Part of a small language model's weights: rotary positions.
MLP neurons of a small language model. Each row is named by its layer, matrix (down: output weights) and neuron, and shows model dimensions 0-159. Each number is 500 + 25 x the weight over its row's rms, rounded and kept within 0 to 999. Numbers have three digits each. A neuron's up and down rows have the sign that makes its largest values positive.
A block is one neuron, or neurons of one layer that tend to fire together. Before each block is what it responds to, as a language model described it from the Wikipedia text at the highest values.

Responds to: Month names starting a date, especially after "In" or "On" at the start of a paragraph (In March 2019, On May 19), plus section-heading "==" markers and sentence-opening time words like "Eventually" and "During".
L2.down604:524480527499519533528522481468536464460528526500455493487528478571514506510533476514504481498506474529473481535483522494503497553522517504471500470468508504512518498473516503476506521458502499511494536536496538519504494499477526534503459481512516537510502504511507502491491513526508505481496481529479528490531511494446514449505525484489491495498511486497486488505485501515480477540450533460472571544547484525486465532514470522553471486533492498502464490481505505487493482490519478
L2.down862:520484515540542490520572485470480471490523501482500468467497519515493492473520498510474476506518495527518497480508513481495519478485481484441499473507459453495500539494495514496519521449525483473512494501525512530515483470493533526531493505490564491488561456486499500525512549495483438560499516494488512527494508476510503471478497476509482464481483518511508475535507481518470532543451477533523494501531483492485522535510515479496526522493495493486480528519527534501508472455508510

Responds to: Tokens that modify or build a person's role noun in bios and name lists, e.g. golf(er), ice hockey (player), social work(er), Dutch football.
L10.down48:492521486465481499508499501517546523540522486460504469512478503502488551499460476505502435466498513517533487520470472482503526509497485500519491477485540481494552480517454499493468562523523537511493539489477497509433525496521469503487497517514520457503516486468536525451488496522538460489487443522510501488457518500484470518461500499476497485510513496439501504497472485511480518498472518479488499515502502445523534489472510521460505503484506517490484521507531450508502569550467513
L10.down149:513489521514484476502439510500521466513466485518507517466500473510474516519505465510484466477479509495526516497471524489513489506522512451473506520497462511476560511508502505480507476483510496502484512533487518477504493540494536515474503547511501532443539480544521501464533486481472454518509489503511506558522557498504506520468489484507492512482502468435520462529520425490477503526491481520507490521486543507520529522471500490552460489537485516510492475485522478512482520475446516
L10.down348:483506525528490463533507480539528493532476523538405501512513445568533506500495522529520501526497527505513452507488485467502506441502536497460495482523503491503557518514509441497512518471474473493548500481466512462517495490475540482497494525485490500533541530514545477504477489534537528512444527450502469526526488503547482547519510509488486509547503520501506514462512544490490465527499519447513550468540465515486491459478507518534513504489474509490464510513469523526470463506526512
L10.down565:478492464486493475478486546501523523489471490523554526447498504499503513475497494490512485458491519462519525526495492536512489435545487505487525541497539479491527515473482492489527554511481537528467479460515473476481527527489490506510453490481472489532490498524502477441518507463547502545468504515484485495500498502504512484493506517501466466524496464515524497503482502509509536464523506478540493496501521504477475522482540487479512503491496564489471494450448481436505506518508539
L10.down668:500494489525502480552505528471506481521511508530451465516517489525496498503496503452494544481505491451486506468473480542482470523508465482494484512520552522511537482505496466515482564535518482497495488540494482468509501501491488477481478522536470514512503521471566493524494518484498451491458504468496522513463486522543515487494495508487447518513497499481563529498471463488483518494522524459491470522513522505531516500491536502490536503541548536527512522525477545524489516484489500
L10.down700:505514470506489494512446478518517482512494510505520476476484488520475544491515439498499496469524467510540499535540479494505482518497507454518507529484507500527505520499452482505489502558473515515492522523472482506511481530488538480506467504485500490475476494526459489491456474493522453505531511492495511483504493477456484491491504536517492503557493452448504516490500493507491553491425547481460527454525528498495489488499511497552510466481531513483504534538496515485474497520518538
L10.down739:507518466472549506503504506479490517514512490497467513496501529493501497466529512454474497511548491529514484501476472502530523518474414513478495497527504487500487500510501562485480534473513482469495499484514535514471546436475502510465509480501529498488491516451520481501486485541457489524536530478504483429474525514522528516464494486516501452496470474499478525531499499504493529480557495545450522506491456504466471454470531497515527507505503475521480468525494497496503540470548505
L10.down896:451463507511504517533522522504519504489453445484492439473507488544496503507481501524530493508490521533518482473536510493481503493516492520530505512468504547474479512513489535478505455499532525530465478493493469453537524484535525518456499492502521511540534501487489509526505513498497428520516509493487490482499447527506532509541498488471513488517523456497432512462499483497503461494528455481510535490509502546513524466500516512515491506479507526519524510509461476545479488504522490

Responds to: Sports terms in athlete biographies, infoboxes and results tables, such as goal, team, footballer, promotion, defender, Apps, and dashes or digits in score cells.
L2.down293:495480439481480458535503475479509484456505485514525509512500525506488511487500484473464497492511452531473502539487504539476528503467492492441485472487511528462498535512527468474531493489498512490490448490508523493530515490497501516496490460538525473490485518484515516485481516514499506488553521477490489503510513482474508506485550494518523496488474486482473495515527439494472487498528479440502459529461540492545462553489510555523551501509542523527525455454470504474465479481528489
L2.down318:495513466513508474521514532459507519516489512482528522493489501516466508457515467537484524521487534525506517508493461489466481519512528528520477541476515529484480532478471472487460516480479491534491532491469474481513494485496519527484477493463511479478478490527490533500491495486471478545507511488515532526497474519491530515503491509495506531530503510512460490493531482506488503555483485509495462526485484504522470517552448446557508508463546485508459521495508487523504464453459522

Responds to: Short first pieces of split words or abbreviations, often one capital letter, such as L for a loss in sports tables, bi in bizarre, Fa in Fatalities.
L2.down30:519476499476468488479477501479500504532538507515469515527522487515527536513511521515481475497547481535536494483489519467477535544512491510520536527515559520506477495451517505477511540556509541483533519493502501495486542492525523511507472510485532519488519479510494515520543502515522413491516494501525455473471545524470490570501518533524518481514488489517545480512539513490485514489511500470467467475508509503505464542496511470518475528488499510505489512541496520490503491505464459
L2.down956:520476508496464512523562519488479538486512522529472491454504457498499480525500469508471494477526494502501486493497479493512485504491506449531502503506522533458501522474526525475497489513483506503513490510471517550498520537471503520529473502509472529485517514504475505522520515470537434525474450486500471508460520503520548574445477531506499505501467527513482480496488507489568473486464505490506476533480506524536513536513530521467488551506502489532518517495532489478497502520500501

Responds to: Fires on the final digit of a day number in dates like June 2|6|, 2001, plus ordinals (14th, Third, Second) and some place-name endings.
L10.down94:499475527526528503506454504551498474516540451529464516486502496510506514494493490520478488480498534471507482495478531494494495472514507413510449515538533466510516512481527474534484477490507459489530527490435575485514457473528495511467512552493514450475516484478499533494509479462507472497486535510465542500500500502464503509519497469460503514485488522488500522489512511486448465500567501516513489494513485510519468515489539488478477503476504477486501507489513514508479532455513516
L10.down175:525538499483469509494517536488480523507503526507480485496471479499512499488505486509475485486479466472542500506532441469467541493509565440469552479490476501515484517487497498489459486519496451494516501517493506510502457484519541531490490515474488522469488512468540493525469481478508477504518478524493493485505503486474510506543450477500451497488503476521545482521516429464497505514441514475497524490484468519506470517511475486491551475496494492475492477482464494464491520529536490
L10.down302:499502479540515507500519496452507470544543486457530466514537497481493490502469503543486514556491478470498461484472497519568462473533468550503505513461534481498507466502489516470488457502512469496500496499535466511466555510519482477506473502475466493499487547488487444486506515519477528490456522543477519505481474511490529503534503483505511492539500546532520503522485497499515517484496429462510504508481499495524471529477504525506470514528453507504475496521525509490506474472499503
L10.down320:459489547517500513518490497515456480500493518500491450535475507514510517471508491484513489501500491550529526520510487509499550479488506489491496511468515475529508486485479473487528514525541511490497483526466515492497496519531538479510504456461534486519506539458471552527538514491522518480489497433528486528500502466488510483506498537490543524505440530471504474546483515507487476487465477522506476508521504468486519470533483509512503474505499467467517491490513490521510480512452491
L10.down618:519489529492472515457437512530470528467520511523493486466491510497512486544473495523483490472540508491473549523515468552488501493491480472520500456500488537469553531488498484500478485458529482506524489531464513474514488477516498483489425501547460472496488475493511541531512490501491456490468505509489525544510473520498511478498459464466519442492520500464529520465514503527512513541454478559517504497528490506508484492491497501519522463491502493457488517521531488472507468515470494
L10.down669:486478533482459508483502530543479485522484514504493474519491509478547482481485482469484502503506473518485490481512530493518500545500555429455494503485510522483480511533494485512480494461546504485502528488520463490474508474505504504470531499499494571506520511504512506489521485505491532511481487502510544504433508503466517487523478489549481485491442533520518506501490499512477505458505483472510438507531488490523516486504486530433527508527471478519536525499514525463514495517511529
L10.down709:483466527509523504537493499528525444498476476515511504477534508440508504500505500469543527513490488465520494495495513521465519523491461531480531431503522502540549497475493507523500474458482531483443513488528524543535502521478519485493503485510490486511547507502503486506482515485546436534472538471497501553494464463526510540503465475468479489518481504520524490524501483503506457513503503481492500524490522472503502519542478492415485488476459482490490478490505463498522504490474511
L10.down914:488508493452532514444491517509538501466487500486504478520463449528516492506498462502482465505493487500534490518541500487452477521475449468467517513504526522525488472493521540554480494503532503517515511527495481478484452445477500522510506508516500490539510537469498483477505488530492443482532516475514511511504452466485500550453492507505517530468499487475505473521475513509512488485508493471527494449512491532545502532522511502491505449513539503498532510520520489504446454491458501

Responds to: Final word-pieces that complete nouns for kin, titles or roles, such as great-granddaught-er, vice-preside-nt, co-direct-or, Midfield-er, plus some other word-final pieces.
L5.down387:479495470476475548520535508465490463509500479536472505493536523500498519487493493486552475476474507521479539511489490543502446549479534542501523505505486459534496509453501509504487481487545473502465502540464524467457493497517501465514446483513516462519499528480449496464435465498481465490505466544531517474473502494472486514544489530521484507542531539500497528494488505500449483486409521546485505483515484516515476498474526514487503488524518493471493512528489505537495520515489484
L5.down624:485468490496519513491501461493502505542516488534513500465563495506532510496474489472520478457507467496486453495492493475497481545419482493499448478544502490478471517524550500532474506504467482490487492508500495524495521490538529456510497480511477509502496534480514487509501490499463437436535495532528490492474510506480505476469461509535482481507495492510537487546497520557518463453513512541506431455550520491524486522494463555517501492478480556476520461498516517496501469491503519
L5.down744:421536524528494503505498523509499461464450491508506485524487527503499495506478506547522542446483529532488483549499467506509500551442505459530500456493541481472517538505528508524470522523491481515532527520469497516498491497544519494515515435529454483542435479496487494486508503525504470493506476531524520485461471512521508490502508506473558507485532519483511483516467502569476460480533517551524503479483505481500484492482493553495505494521527510479526503515501480525502480536480520
L5.down791:496495485496488524480544478497464490506464493526482479506522480514519534490518521524535517469504470549505486474512500492457459490540506525487524506489486526558463501515483496474511507527534477493508508503538476484489493475517471457476483475512497497467512489508498515477465518516471457486512496473526488495521474431478476472489479476479494546535448513461511475532482479527484453507454544477494512489536533481494527444467485510518498512506514524455533483526517502485508495531515558

Responds to: Single capital-letter pieces (often L, also J, P, H) opening a split word or name after a space, pipe or hyphen, e.g. Lucky, Lt., Lionel.
L10.down102:500464482493509520523522515497494540520521476484459494528506491457515504467511466504487486465431526477465513494493483509515483485496509552501498491551507528516520503499543488505524515523505505498497479521515475489459527525473461509492540530480476513563519491456488501509495547507484494480500454473495538447472484483499487466525472480498486485483531465484540529462471472447476526510554493506509450532506519508460529475465519523513469473461518494494494475541487487517514490516529501
L10.down110:498467501472492515532516497488548487479491463493534480494501501489518459473514479495471518520501473510523588486500491481504524469493492441456485533502528523506510490499485520514496484447490502485540510487471495463485520497456520461484509499505473473472504487526544530465502526499523520437456511452494508447481523502480502469512524500513550519498493510513471494503546481455540494515514463501490491460501497504499449500511484548479513487480453477530527546512549510533492485483467491
L10.down160:506476464532524505507468468533534525476508459484512517492538503479520463512494501476478494493484484562494524474514471475529495465468488435484509486489496539554511522481499492497504469538529541512483475461498503459522559510497512517473469516485499488475465489476499469485503480484546575480511532469482495520501517497498530531481498501483508529551511533515523491439497482488515510462565513478437472520526494540477484544529464487491469493465489540471550494514477507537472480484511489
L10.down184:500516502485472482509498533492494504509500521481506491520544483512502516514518507513486486494502527525482453528481509503505494490497489465542502505486504462512519488540501538524530535474544510521484500517502496487503517553527486557486468535507515459509483494488512489535484503485507518512478487504516514463498526491537489509516515493489546473471519486449511462505476505528469521452532513501509533474502495501458488579470531504494499475486553539521519507493541504483493562487490509
L10.down267:480508467503486475487496497508541533513508482527473497526480527475525517484503495456467541516470514485523498475513515515486511493490525431498492542482523475538497483492461484502528499445531519499498524541535533497534516508531500496476479489522478481500519502480532483480517458484551504435520487505498485511441505532548520452473513556496525528515503511520563489509514502479506476473485490476499500476497522481517489536514458537438488482475525466530519510573514520491505478523489506
L10.down337:527470529536451483483508470521487448535528498497540453516472525513479509507520538562505466462482524540474498492501486528510476508485480504492482474528513479520487485482458528534495494447542519506500511501516503519495501511502468509470524507512501530475499501458518472514487477494489467452471489498525536502476499507471514476494511520499517477492519479477538485540543491489509517482495525514472480515478513492472519526490488532495504461522510483500507455529432474518549512534495472
L10.down528:491463562510468489514522536503510519457439492494445492507493494519505492487478479483525512523472484493519468473508466496497490463502492474512494477471565438495499546501472473483470518498487513507438521524481509511503530504524531496496500536503485617505484512493519475481540433508536515485472484517503478519489543510503561525527486507479481494491500494473510473486484510503508497492475502530517478523449489481464509538499509514458487485514491514532513536496515493493448480526489534
L10.down819:504513472499465516501524524502548498501533525457494491518525481505488487499510481505486507487508495524480463480519497486473475520492472381508499500530492513487482477498480457491447439541508526513531476494475483523487513509482509449526476510508498495481524458501514485527480479501508495484519526501505505467523519526474478506515486542548496479472473497524506490485453511511490470524502510524496488542485490477495517532458504537460490459479523485513517531510537468452480535508495541